MLP neurons of a small language model. Each row is named by its layer, matrix (up: input weights; down: output weights) and neuron, and shows model dimensions 80-175. Each number is 50 + 10 x the weight over its row's rms, rounded and kept within 0 to 99.
Before each neuron's rows, "fires after" lists the tokens most often just before its 100 highest values on Wikipedia text that the model never trained on. A number after a token or word is its count.

fires after: " O" 26, " She" 6, "e" 5, " Y" 5, " B" 5, " Her" 5
L6.up129:39 47 52 39 62 73 49 63 44 49 66 51 52 37 42 65 46 47 68 58 41 46 62 42 50 45 59 35 44 32 52 67 38 62 48 62 47 60 50 56 60 63 44 39 56 69 50 51 45 42 28 55 35 28 55 63 45 57 41 52 64 56 36 59 44 46 49 62 22 55 53 48 44 56 47 39 34 52 52 50 50 50 68 53 51 55 72 48 46 50 62 47 52 32 43 68
L6.down129:56 29 41 46 58 44 57 38 48 67 30 40 43 44 48 78 43 53 50 57 54 44 70 62 63 56 49 51 33 61 50 43 49 54 64 38 38 43 50 48 57 56 61 34 60 48 47 51 66 57 53 46 56 59 51 72 41 78 55 60 52 35 70 57 58 39 53 54 53 54 42 70 49 34 51 35 53 48 46 44 66 43 51 44 35 44 53 34 55 72 53 60 46 41 63 58

fires after: " l" 13, " n" 12, " w" 12, " b" 11, " L" 9, " W" 8
L6.up92:50 26 51 60 43 50 41 58 50 46 66 42 52 61 32 56 42 51 46 80 31 57 57 55 36 32 54 41 50 45 72 52 49 42 65 47 49 40 39 52 52 49 54 41 44 60 42 56 51 32 34 48 53 61 45 50 35 56 33 51 49 61 41 34 56 57 35 31 39 46 52 44 36 56 65 61 50 48 59 55 53 70 52 50 55 41 46 55 45 40 53 42 47 54 60 60
L6.down92:16 37 61 38 47 31 46 47 54 48 65 39 50 56 43 48 59 46 62 48 47 55 58 41 53 49 65 62 55 75 52 46 41 58 51 37 38 47 29 57 41 46 58 43 60 51 37 47 35 53 61 59 49 50 21 67 46 40 46 60 59 56 45 63 54 44 53 58 57 43 59 47 65 50 78 40 52 40 57 56 40 56 63 44 51 52 53 31 56 38 54 49 34 34 41 50

fires after: " in" 20, " In" 16, " Ar" 15, " " 4, " H" 4, "," 4
L3.up496:55 37 51 47 40 54 45 46 49 44 34 45 64 58 47 50 54 40 45 45 52 39 58 50 55 38 54 60 47 58 52 27 57 52 48 72 34 51 59 64 74 46 42 37 55 25 46 45 43 59 50 65 58 49 47 35 13 42 58 50 57 45 56 53 46 47 58 57 60 53 57 61 53 47 42 36 57 34 60 46 36 47 59 59 59 31 51 43 52 53 40 47 62 62 44 45
L3.down496:49 68 54 41 66 36 59 63 39 51 30 36 50 54 49 64 42 59 58 47 50 58 62 40 51 40 50 56 55 40 48 45 53 48 65 59 58 42 45 45 49 65 46 53 49 56 59 52 42 59 60 47 55 51 57 44 66 41 49 60 59 54 57 52 77 50 39 50 41 31 48 48 54 59 51 50 37 48 41 40 48 61 45 48 46 31 65 46 48 61 59 51 57 37 39 51

fires after: "==" 33, "===" 18, "–" 6, "-" 5
L8.up167:62 46 51 40 72 47 43 55 51 51 53 49 52 35 53 39 40 62 44 52 49 39 52 44 51 57 64 62 38 49 52 60 41 39 28 54 60 58 41 53 47 37 44 57 36 49 48 57 57 34 55 53 57 49 42 51 44 39 56 54 49 45 47 51 39 43 37 41 47 44 35 36 47 58 46 42 52 70 68 42 41 44 40 58 36 32 40 47 57 70 48 63 55 44 39 57
L8.down167:46 51 52 65 41 43 53 37 45 48 30 50 65 48 55 30 62 34 76 35 28 57 46 64 64 45 51 47 73 55 39 42 58 50 61 47 50 45 71 51 44 56 40 52 41 57 56 58 36 48 51 50 50 41 59 55 39 58 47 50 67 47 42 49 47 35 39 52 64 49 67 54 36 45 55 32 36 53 45 43 50 41 65 47 62 44 56 49 62 57 48 54 41 46 58 41

fires after: " s" 24, " S" 20, " de" 13, " p" 5, " pr" 4
L8.up824:64 54 52 44 61 56 35 52 49 57 41 60 45 72 48 51 53 43 62 37 53 42 59 40 26 63 49 68 56 61 54 46 52 64 48 54 40 54 41 18 63 59 61 42 51 40 47 45 56 50 45 41 54 56 51 39 55 59 37 59 48 48 47 41 45 61 37 53 51 57 63 49 51 57 49 64 61 54 22 35 37 53 59 59 48 69 37 51 58 38 42 56 52 41 61 44
L8.down824:40 52 59 44 56 47 55 50 53 38 61 54 57 45 57 62 55 54 56 48 58 36 43 44 40 40 42 59 55 67 46 59 64 43 29 67 65 41 47 41 55 64 35 50 48 65 37 32 46 57 56 70 53 46 28 54 42 44 63 58 61 56 54 41 41 45 56 50 51 44 51 59 61 57 54 47 56 41 43 48 56 30 51 47 47 45 56 49 49 41 64 49 45 35 47 48

fires after: " T" 30, " M" 20, " R" 10, " at" 7, " A" 7
L3.up309:28 66 35 48 58 42 59 37 35 57 40 72 41 61 36 70 56 68 57 43 49 52 61 61 61 34 58 57 56 66 67 57 52 45 39 45 61 63 61 45 43 41 62 53 51 61 47 49 46 69 54 70 75 60 33 60 37 64 42 55 58 53 43 42 53 48 55 57 52 62 45 44 31 44 42 42 47 47 57 37 42 49 32 47 52 46 56 54 37 57 55 60 49 52 34 59
L3.down309:56 54 50 66 60 57 53 49 51 61 52 61 55 48 48 60 34 29 53 54 47 47 36 73 66 48 32 67 61 39 44 37 68 53 31 67 50 55 59 47 28 50 61 53 50 44 56 61 31 63 48 43 60 47 33 50 55 55 54 49 37 51 45 49 53 50 49 52 60 59 38 34 54 47 48 53 30 63 48 51 43 52 36 50 44 49 55 47 62 36 49 62 42 26 54 36

fires after: " during" 17, " In" 10, " T" 6, " inter" 6, " in" 6, "In" 5
L3.up804:62 54 54 41 51 54 60 41 53 63 49 51 39 61 41 63 25 32 60 30 54 34 35 64 29 46 56 60 40 63 41 49 58 32 27 64 46 52 63 58 39 42 34 52 59 64 42 39 53 48 47 48 59 53 55 35 22 45 59 46 52 51 64 30 56 44 52 36 50 37 40 34 56 43 54 44 37 53 33 34 73 62 49 57 35 47 36 64 52 60 59 59 39 61 63 52
L3.down804:63 56 67 59 36 55 46 32 54 38 44 28 45 46 38 43 45 53 60 61 44 53 63 43 59 60 55 47 48 48 51 49 37 59 69 42 54 40 51 41 47 36 60 39 34 49 63 47 38 45 35 63 62 46 57 42 58 45 40 50 60 49 55 52 50 55 51 59 49 53 64 34 48 66 76 47 41 47 58 48 61 46 65 40 52 49 67 49 49 57 49 38 66 50 41 47

fires after: "," 49, " K" 4, "-" 4, " |" 4
L9.up867:55 36 61 40 56 57 70 48 47 47 64 42 53 51 52 51 56 33 56 56 52 58 44 39 49 42 57 69 42 51 48 53 45 43 30 45 64 45 52 46 62 43 52 67 56 39 56 44 67 62 60 38 59 65 58 53 58 51 42 41 34 47 48 48 58 50 45 53 48 51 63 56 54 45 49 48 57 72 50 43 59 52 46 36 54 42 53 42 46 69 39 73 75 36 48 66
L9.down867:38 53 43 52 48 40 43 56 49 54 48 55 50 48 49 53 61 60 48 56 61 67 35 38 45 54 55 28 34 47 40 39 60 45 48 47 66 31 35 51 46 55 57 33 54 53 52 57 55 45 42 50 53 68 44 38 51 54 46 45 39 29 50 32 43 60 59 29 51 51 58 60 56 38 64 37 47 64 48 69 57 67 46 44 57 70 41 52 44 30 59 43 55 63 59 45

fires after: " M" 15, " the" 13, "." 12, "m" 6, "am" 5, "om" 4
L6.up530:54 63 37 35 47 51 49 34 40 57 47 42 43 62 43 58 53 51 46 51 53 48 33 52 54 53 46 40 39 55 36 38 66 52 50 43 55 55 61 53 41 38 51 51 50 37 37 58 47 56 44 51 65 52 57 40 45 39 64 48 67 64 46 50 47 60 61 43 62 44 56 49 53 37 52 57 66 47 28 46 47 47 46 48 50 73 61 89 52 64 48 48 62 46 54 40
L6.down530:44 46 62 49 50 54 48 41 63 43 47 56 58 41 44 50 45 56 43 53 41 52 65 46 36 58 48 53 60 62 55 40 40 59 55 51 42 50 52 62 41 49 63 50 60 46 41 56 57 52 39 25 28 51 55 55 41 50 46 77 52 44 54 43 50 59 43 54 62 51 47 34 54 55 46 34 49 70 39 69 41 68 55 40 36 26 44 39 58 53 57 56 44 41 60 44

fires after: "im" 14, "m" 12, " det" 12, "om" 9, "erm" 8, "lo" 7
L3.up977:54 57 52 51 64 48 58 53 39 48 62 64 27 55 27 50 51 38 57 46 56 56 36 39 68 52 44 49 57 62 62 40 58 49 36 36 53 54 45 38 62 60 53 52 51 47 57 46 61 33 61 34 42 52 48 31 53 46 66 71 61 47 51 80 61 58 51 52 59 55 48 48 31 44 50 64 62 50 47 51 55 55 40 58 47 51 62 46 50 58 50 53 50 43 62 39
L3.down977:59 45 60 56 50 31 41 47 53 57 48 47 66 51 49 57 49 30 48 58 40 56 58 51 57 33 62 41 43 40 49 62 44 47 48 65 80 43 54 43 51 56 48 42 58 51 52 56 55 64 45 36 36 31 61 51 49 48 58 59 29 49 64 38 34 39 42 51 53 60 33 55 62 52 47 48 48 52 43 54 48 61 69 41 43 42 42 49 57 58 57 36 40 49 48 37

fires after: " " 21, "hy" 16, "ic" 11, "(" 6
L3.up5:58 57 65 47 42 56 48 29 31 54 45 48 30 66 29 54 40 55 78 28 54 61 56 40 62 64 64 51 38 26 46 60 59 44 46 58 50 45 45 35 61 38 46 49 43 48 69 62 51 65 36 51 37 47 49 51 54 42 61 56 56 49 37 45 62 56 49 44 40 59 47 56 70 49 51 48 45 52 30 57 67 41 71 45 35 45 32 59 50 48 65 60 42 55 42 50
L3.down5:43 67 45 53 49 30 38 51 55 48 52 43 53 53 58 48 58 62 29 48 30 72 55 51 53 49 51 68 47 45 37 54 33 35 44 49 50 57 61 58 61 49 81 42 64 51 56 51 52 60 57 36 54 55 62 42 52 35 42 64 58 34 43 31 38 52 36 67 49 38 40 44 45 55 61 43 56 62 45 60 56 53 46 58 50 44 45 61 55 51 49 64 41 57 44 47

fires after: " M" 27, " B" 14, " Ch" 12, "D" 5, " the" 4, " C" 4
L6.up390:31 43 47 44 53 37 71 49 67 54 38 43 51 50 41 63 55 33 29 48 63 35 58 53 54 47 34 48 28 56 46 47 41 40 69 53 43 58 66 50 34 47 54 50 36 45 50 71 30 54 49 50 45 51 62 38 50 51 36 52 48 62 53 58 64 41 48 53 72 51 34 53 49 56 60 47 51 57 51 51 34 39 46 48 33 54 49 69 61 52 39 37 46 48 58 65
L6.down390:64 62 32 47 53 36 43 27 66 45 52 59 53 29 53 51 49 34 44 59 56 63 58 30 44 58 49 63 57 48 44 53 72 52 60 56 54 53 37 47 59 43 53 46 57 46 42 65 54 62 45 20 39 67 57 41 42 62 53 49 61 64 37 45 28 35 37 47 62 45 49 49 44 65 49 55 53 47 59 49 39 53 40 38 42 44 61 56 58 33 44 44 42 61 61 66

fires after: "20" 18, " n" 15, " p" 11, " N" 6, " sp" 6, "P" 5
L6.up714:42 37 34 47 49 38 49 51 29 61 44 37 60 38 56 41 60 51 41 51 47 47 43 54 74 44 57 53 58 50 51 51 47 46 60 48 62 45 54 51 54 57 52 62 67 55 53 53 57 38 49 61 50 49 44 59 43 60 45 59 26 55 39 51 33 39 50 47 53 59 57 52 61 72 40 48 32 64 51 48 52 52 58 38 52 63 38 61 53 67 57 40 39 33 43 39
L6.down714:45 39 38 75 48 54 52 56 53 66 73 45 53 40 39 51 52 44 59 44 52 50 47 46 36 46 73 62 45 44 50 48 66 59 56 48 41 50 41 38 63 49 57 49 76 47 50 40 66 52 42 63 59 48 56 48 52 35 54 68 38 60 46 51 62 47 58 30 65 41 53 50 37 45 60 32 47 51 49 52 52 62 52 62 38 32 78 48 27 53 43 45 38 37 56 47

fires after: " B" 17, " Y" 12, " b" 10, " T" 8, " t" 5
L3.up515:47 45 32 46 36 36 44 54 51 45 47 57 37 55 46 57 39 64 55 57 40 53 25 59 38 49 54 43 57 32 50 59 42 51 47 54 40 50 50 48 59 49 59 54 64 55 34 53 60 60 44 55 61 43 75 62 48 47 71 33 50 58 39 37 47 54 53 56 45 53 36 43 34 34 45 52 26 67 55 36 53 39 39 65 59 51 48 48 25 38 35 34 59 38 67 57
L3.down515:44 40 43 56 59 69 47 57 42 64 45 41 53 42 53 32 55 52 44 75 49 43 45 39 46 61 53 40 53 47 37 39 69 55 47 54 33 59 47 47 36 50 50 30 51 52 42 40 53 38 51 48 48 46 55 42 62 50 40 50 41 38 61 52 55 55 61 51 71 44 50 66 47 49 58 49 45 40 49 36 51 37 81 58 36 60 56 37 57 59 51 54 42 47 59 49

fires after: " m" 16, " M" 14, " P" 11, "em" 10, "m" 4
L9.up322:39 72 49 62 61 48 55 55 63 69 64 46 25 62 22 52 55 50 62 26 50 55 42 45 60 35 58 53 52 66 36 55 51 60 45 62 37 45 43 51 60 50 55 57 48 35 49 53 55 41 44 53 60 56 50 41 53 36 55 68 48 59 58 55 63 47 57 55 53 50 41 49 55 62 58 67 55 56 63 37 65 51 42 40 49 66 62 58 42 62 51 43 45 45 77 49
L9.down322:42 50 39 62 54 40 64 50 52 49 41 43 67 41 30 33 71 38 45 28 55 50 39 53 45 56 46 52 60 41 37 46 59 38 51 52 62 57 56 37 45 43 51 50 55 46 28 57 56 61 58 46 45 30 40 68 43 47 57 56 47 37 35 52 56 72 59 59 34 35 49 40 64 46 45 50 38 38 43 54 43 52 57 42 24 59 48 51 49 36 54 59 49 49 65 51

fires after: "p" 12, "et" 10, "at" 10, " P" 8, " T" 7, " R" 6
L6.up704:44 56 39 57 47 27 55 52 39 53 40 55 47 36 40 56 53 59 47 40 62 49 48 43 29 33 40 45 44 47 43 45 51 45 41 53 60 71 50 51 54 46 63 69 49 72 46 56 47 39 57 41 71 36 51 50 48 47 50 65 51 29 44 56 50 59 51 48 49 49 37 51 68 45 45 58 44 30 55 60 56 55 40 54 51 52 71 51 51 52 47 52 54 34 46 51
L6.down704:58 67 51 53 67 64 26 48 56 57 45 76 37 44 46 53 49 55 56 34 33 52 42 58 55 51 54 49 65 51 34 39 36 77 62 65 37 41 41 47 55 44 64 50 50 51 55 45 53 48 51 50 51 52 63 54 46 54 55 42 42 27 50 40 61 59 33 36 62 52 68 63 53 61 71 45 65 67 50 33 51 60 38 59 46 63 46 41 45 64 58 60 29 58 43 32

fires after: " s" 48, " S" 33, " ex" 8, "S" 6
L3.up374:72 43 36 33 63 45 64 58 55 52 38 52 56 59 61 54 55 53 58 55 48 53 74 37 38 48 60 35 49 64 44 54 47 32 50 60 42 50 57 47 60 67 55 55 64 44 46 46 61 53 62 51 40 43 48 64 60 55 58 53 50 41 47 36 58 54 42 50 38 59 53 37 51 67 45 57 43 46 38 37 47 44 42 43 58 41 56 35 41 56 46 56 49 49 43 53
L3.down374:55 54 55 45 47 34 60 46 60 48 39 47 47 60 61 60 54 57 59 45 55 59 55 28 47 47 53 40 47 57 32 41 63 59 41 53 49 53 68 58 44 53 67 50 37 48 41 53 59 36 46 61 43 47 54 57 59 57 58 65 52 36 57 44 57 38 46 40 41 69 41 44 38 54 57 19 46 53 33 36 49 49 42 46 62 48 39 65 53 45 60 54 53 45 45 46

fires after: " " 21, "," 15, "at" 12, "ac" 4, " c" 4
L6.up685:54 55 36 51 43 43 34 54 26 63 78 53 59 59 41 40 47 48 49 52 60 48 49 63 51 52 48 70 52 62 56 33 63 37 62 41 48 37 47 49 52 42 41 45 46 44 49 52 62 56 52 64 51 52 33 59 63 50 73 43 51 37 61 63 43 52 65 31 38 49 70 67 50 55 56 37 61 62 53 58 57 64 44 53 41 47 45 60 46 73 40 59 51 48 30 50
L6.down685:42 65 61 48 53 37 59 42 53 27 58 51 72 38 30 66 54 44 51 52 51 49 58 48 59 63 63 38 32 50 62 61 64 37 37 48 56 41 66 54 54 40 53 40 55 61 54 54 50 49 53 46 49 43 55 53 55 53 40 57 44 59 51 43 36 35 49 62 71 52 53 42 49 56 46 77 50 40 45 36 51 53 31 40 49 57 29 57 52 60 46 43 41 33 50 49

fires after: " J" 24, " Pr" 9, "ad" 6, " An" 4, "ss" 4, " S" 4
L3.up348:49 57 51 36 65 63 66 58 49 45 53 53 49 53 50 52 50 78 44 51 59 44 64 52 40 42 57 66 48 59 66 38 50 51 55 45 61 42 53 52 56 52 56 51 32 42 50 53 42 63 53 48 54 40 51 44 44 49 30 51 58 52 55 53 38 46 48 63 43 54 36 52 35 41 35 60 53 46 53 42 44 66 38 55 49 53 50 59 50 39 58 45 32 37 29 53
L3.down348:62 48 47 52 45 60 54 56 53 53 56 39 54 61 56 41 55 67 41 35 60 45 49 34 47 48 51 57 43 34 43 53 63 50 45 72 61 44 40 53 61 41 52 44 55 31 59 62 61 53 28 53 50 44 54 47 41 42 39 69 49 47 68 49 48 56 51 45 40 37 32 60 64 67 50 46 44 48 55 38 52 36 34 41 46 44 44 66 58 49 60 48 48 71 67 43

fires after: " v" 14, " in" 10, " Off" 10, " In" 9, "-" 6, "G" 5
L3.up645:64 34 63 41 55 51 58 51 41 55 44 44 50 44 49 48 26 35 79 53 54 43 53 40 41 58 41 59 36 42 64 52 51 37 64 53 57 57 56 71 68 38 69 47 46 46 48 43 49 42 66 35 30 54 48 40 34 51 64 46 52 43 60 50 58 54 53 44 53 41 47 46 52 46 48 59 62 61 53 40 43 60 50 45 49 52 55 71 33 43 52 54 48 42 51 56
L3.down645:53 46 60 47 60 45 53 50 41 47 73 48 52 42 51 37 42 35 47 73 37 52 38 32 57 45 62 51 38 43 62 29 63 45 35 52 55 42 61 35 59 47 48 60 38 32 61 53 68 32 55 53 54 51 44 66 56 56 52 57 42 50 47 56 65 43 52 37 39 63 70 56 50 51 44 73 73 61 45 63 49 50 44 60 62 42 45 57 53 33 48 48 50 71 56 39

fires after: " s" 23, " S" 10, " An" 9, "ou" 7, "^{" 6, "n" 5
L8.up716:56 45 42 48 49 55 47 49 39 51 44 66 58 49 24 48 59 54 46 54 49 56 69 47 54 46 48 60 52 52 61 59 44 35 34 49 59 44 50 48 45 61 54 65 43 43 36 53 17 74 44 43 31 44 54 67 58 68 31 54 61 58 48 75 66 71 65 41 54 55 49 50 47 54 13 42 71 53 50 45 39 64 60 36 50 33 57 68 57 50 67 40 54 47 46 53
L8.down716:61 65 56 39 51 47 39 58 70 66 48 61 59 61 41 46 63 47 58 52 61 53 58 46 49 55 34 54 25 45 58 46 47 35 42 67 57 54 66 55 43 55 48 50 62 55 56 38 62 63 33 58 49 47 65 53 33 50 63 62 39 55 58 47 46 42 55 41 45 38 69 32 65 43 39 35 50 39 44 36 63 36 43 59 67 71 46 36 57 56 41 43 63 50 37 59

fires after: " " 41, "==" 9, "-" 9
L8.up154:67 68 39 41 66 47 61 33 53 56 47 47 35 45 34 58 39 51 42 52 72 56 65 47 42 62 60 39 41 60 53 45 53 50 35 35 70 70 66 48 35 31 56 38 35 42 36 49 51 58 61 53 54 56 58 50 62 50 54 52 51 43 62 39 53 39 61 51 58 49 45 47 63 40 47 33 57 46 45 50 48 50 45 55 69 58 27 61 57 64 56 44 49 56 47 57
L8.down154:51 76 73 49 66 38 48 49 47 48 38 44 54 58 68 36 45 57 52 49 36 57 59 52 52 63 48 43 42 46 37 42 53 49 59 59 50 61 52 59 35 52 47 49 42 56 55 36 49 52 53 32 46 67 74 42 69 52 68 50 52 56 60 51 30 62 37 61 36 42 61 53 55 44 35 45 51 57 48 45 56 44 71 44 47 32 57 57 39 48 54 47 36 55 35 41

fires after: "," 46, " |" 6, " is" 4, "-" 4
L10.up360:64 33 51 43 47 40 50 55 67 44 41 74 48 43 68 68 38 34 49 47 60 74 60 42 75 41 46 42 52 45 53 52 55 42 49 35 52 53 59 27 37 62 50 63 47 47 48 59 64 42 58 36 61 58 66 38 47 61 45 63 51 48 36 65 44 52 72 44 44 33 66 43 44 59 61 56 39 45 61 48 62 41 46 45 37 49 47 58 36 56 42 60 67 63 53 54
L10.down360:47 58 61 53 57 48 47 46 49 52 43 64 48 54 34 50 55 54 39 58 39 56 47 38 54 40 59 42 31 45 45 43 46 49 53 43 46 34 39 54 47 48 46 32 38 52 44 37 41 60 31 55 48 62 55 46 53 46 71 39 41 46 45 41 63 41 49 52 45 38 31 65 40 46 55 30 48 71 49 49 54 66 58 51 37 69 43 64 63 41 38 46 58 61 52 43

fires after: "20" 36, "19" 30, "18" 9
L9.up696:50 33 41 51 56 54 47 58 37 45 76 44 58 48 76 53 45 53 27 45 70 48 54 65 54 52 54 69 70 56 68 56 52 47 50 64 39 57 37 42 60 56 53 46 63 40 49 40 60 53 40 61 60 47 46 51 49 53 45 60 44 53 37 40 73 44 40 67 37 56 35 51 55 62 50 45 39 53 36 42 44 47 61 36 59 45 39 52 54 71 51 44 37 53 27 46
L9.down696:51 66 36 47 44 36 51 48 45 55 67 42 59 40 39 44 51 57 60 59 56 46 43 55 50 42 45 40 63 46 44 47 63 52 53 67 37 48 41 50 65 43 45 45 38 56 40 49 64 32 43 44 44 53 44 53 38 44 63 47 63 75 66 60 35 63 55 48 54 46 55 60 40 56 52 39 37 56 64 43 52 42 61 40 50 65 60 54 44 55 49 38 36 63 68 73

fires after: ".\n\n" 39, "\n\n" 21, " in" 7, " In" 4, "C" 4
L3.up63:67 35 42 52 59 55 44 43 44 38 48 44 50 51 47 54 38 44 67 50 62 26 58 51 46 60 59 69 51 60 48 31 57 44 38 51 52 49 51 50 57 54 64 38 51 46 46 35 59 60 47 49 42 27 60 40 34 39 62 35 56 48 50 56 45 62 52 55 52 49 51 36 57 44 40 35 62 59 58 55 48 58 40 58 55 48 42 46 51 41 48 48 61 58 52 52
L3.down63:68 46 45 59 55 46 51 43 40 43 62 58 69 56 58 38 47 52 62 66 35 43 62 55 57 44 63 59 50 56 46 64 38 46 49 56 48 38 49 55 40 46 50 50 52 50 46 67 35 52 54 55 51 59 39 44 61 55 55 46 58 28 60 42 50 33 37 59 43 43 58 50 56 54 68 51 51 50 54 31 64 46 43 33 62 50 65 57 63 46 36 48 36 49 41 58

fires after: " " 22, " a" 10, " U" 7, "19" 6, "A" 5
L7.up851:41 46 42 51 45 35 33 72 41 64 45 37 47 45 40 46 46 56 36 38 42 38 60 43 42 45 51 67 44 48 43 45 41 50 54 50 54 54 60 55 67 49 66 41 59 44 51 54 54 39 39 53 53 46 42 58 54 54 37 75 41 58 35 57 52 49 59 53 41 33 47 45 47 72 64 39 59 51 55 43 62 50 75 52 38 63 33 67 46 56 33 42 32 52 48 66
L7.down851:56 64 45 33 65 52 64 48 42 44 62 65 44 60 56 63 47 53 66 29 72 63 51 48 36 62 44 48 48 52 47 56 74 44 58 47 56 53 47 56 42 36 48 56 46 62 54 41 61 31 62 55 49 54 76 61 50 43 65 54 49 50 55 48 46 31 45 47 56 49 45 56 43 46 29 38 21 42 57 34 56 37 42 59 45 44 56 61 43 61 28 49 53 44 68 44

fires after: "W" 12, " d" 10, "." 10, " W" 8, " D" 6, " w" 6
L6.up250:55 39 51 52 56 55 35 36 65 42 59 40 57 40 46 57 55 51 45 61 58 59 70 52 39 47 53 52 57 58 44 65 56 42 74 51 53 48 53 43 43 52 46 46 50 42 32 26 53 50 58 49 50 44 50 59 35 54 60 45 60 55 60 46 58 53 52 53 60 76 49 52 50 45 74 46 45 64 66 63 62 48 62 47 44 47 54 53 50 56 66 41 42 47 31 57
L6.down250:42 39 63 60 32 55 59 40 42 61 39 46 65 45 42 63 52 51 46 36 51 51 67 53 40 57 60 66 55 67 60 50 60 46 45 57 46 44 51 62 49 58 61 51 67 20 62 41 56 48 43 46 44 56 28 56 42 59 44 48 38 61 44 51 55 52 35 50 48 58 56 51 53 49 58 50 41 37 48 53 43 42 60 44 40 52 63 56 64 33 49 61 41 40 52 51

fires after: " G" 13, " r" 8, " w" 8, " dr" 8, " g" 7, " d" 7
L6.up916:47 53 55 49 46 47 36 42 58 75 54 55 52 69 51 49 53 49 60 58 54 50 66 53 52 33 47 46 41 61 46 53 58 52 48 39 56 53 48 50 53 62 65 48 44 61 49 46 45 43 67 55 41 36 58 41 63 48 52 42 37 56 62 34 57 69 55 67 42 54 62 59 49 75 51 50 66 61 55 27 48 52 46 54 41 66 42 51 36 59 39 66 62 39 51 48
L6.down916:47 57 30 44 48 33 52 58 41 51 47 50 44 50 64 53 34 54 46 57 70 32 59 42 37 49 50 63 62 39 50 28 55 54 57 57 44 52 49 41 43 71 48 67 52 44 39 51 41 48 38 52 69 41 51 55 60 47 65 55 37 51 64 55 48 40 70 56 56 42 50 56 39 69 45 48 51 46 43 52 64 68 44 43 43 46 28 45 49 36 40 43 32 44 37 41

fires after: " S" 16, " B" 15, " s" 10, "at" 7, " Bl" 6, "S" 5
L6.up482:42 43 57 36 48 52 53 44 41 54 44 61 45 53 39 77 45 61 37 33 46 50 44 44 56 55 59 43 53 51 52 47 51 41 31 53 69 56 54 42 44 53 53 39 45 47 40 44 39 52 61 41 37 22 55 70 58 60 34 47 49 51 50 46 60 54 44 55 63 39 45 68 72 50 51 49 76 34 58 52 44 23 64 47 43 45 52 51 60 57 56 40 60 41 66 57
L6.down482:49 65 47 42 54 46 44 51 33 40 57 60 46 70 22 58 45 45 54 45 67 48 57 40 40 54 41 63 42 75 56 47 40 58 56 53 44 60 50 54 39 46 29 47 50 67 47 34 42 48 41 48 45 35 50 39 50 52 58 50 45 46 45 39 35 63 38 32 57 45 39 48 58 49 52 44 54 55 47 57 43 63 66 57 65 56 41 37 67 45 47 54 43 62 65 47

fires after: "ear" 23, " " 21, " \"" 6
L8.up917:48 55 45 50 42 52 41 51 30 42 65 45 57 64 36 43 37 57 40 44 57 39 32 59 45 39 38 50 49 71 61 45 58 62 26 46 56 59 49 46 60 45 53 52 64 49 45 21 61 28 47 68 47 47 51 64 58 70 62 50 60 48 51 50 58 44 44 50 43 40 26 44 46 51 72 55 63 74 43 46 62 51 28 48 37 51 51 55 53 47 61 65 46 45 54 41
L8.down917:36 56 51 50 48 65 49 35 56 44 43 56 61 51 43 52 50 58 53 45 48 60 56 43 57 39 50 47 63 47 62 64 62 60 41 39 55 49 67 48 58 56 55 46 41 41 52 58 48 43 40 66 69 38 60 51 18 59 32 36 61 60 51 33 53 29 63 46 47 35 47 52 52 58 38 47 50 70 61 49 40 59 50 29 50 50 59 45 61 52 40 60 35 54 75 50

fires after: "n" 32, "m" 9, "ens" 5, "ri" 4, " Rep" 4, "resent" 4
L6.up917:47 44 51 45 59 47 47 53 58 64 38 53 42 48 43 39 34 49 55 68 54 63 78 59 44 29 31 43 55 52 51 68 46 51 60 41 48 54 49 60 55 44 40 58 64 51 46 50 52 33 42 44 45 25 70 58 54 60 42 51 54 39 44 53 39 50 63 40 39 33 54 49 58 55 41 41 44 58 58 56 55 57 34 60 59 58 48 45 39 59 44 44 34 39 47 35
L6.down917:42 49 28 51 34 45 58 29 49 43 54 43 63 63 56 60 49 47 48 29 33 64 45 38 32 64 43 47 42 49 71 33 58 36 48 34 55 54 56 46 50 50 46 54 52 49 59 62 50 48 38 49 53 46 36 58 39 48 29 44 50 44 76 43 50 59 48 50 54 61 48 66 41 55 52 59 47 46 51 45 57 48 56 33 43 45 55 61 49 50 58 29 60 41 53 42

fires after: " M" 22, " m" 12, " dem" 6, " G" 6, "em" 5
L3.up244:49 55 50 57 46 51 42 52 55 63 54 64 41 43 30 47 40 56 39 49 48 49 45 51 68 49 43 47 43 66 67 36 49 57 52 55 40 65 50 46 55 63 54 57 44 48 39 57 52 54 45 56 44 58 52 49 36 51 63 42 65 58 65 56 55 45 48 35 36 57 49 59 35 40 49 59 62 48 61 53 44 58 34 33 41 62 64 54 50 52 61 39 51 50 62 55
L3.down244:46 64 35 64 61 58 33 72 41 43 49 46 53 56 40 44 45 43 70 62 49 53 54 58 45 48 51 62 34 45 51 45 29 41 43 71 61 59 68 54 58 61 47 58 46 52 48 51 30 51 51 26 48 39 40 56 49 49 50 51 48 38 28 53 42 74 55 68 47 65 51 57 32 56 69 45 44 42 42 52 51 62 55 36 57 38 47 43 46 48 41 38 39 59 50 47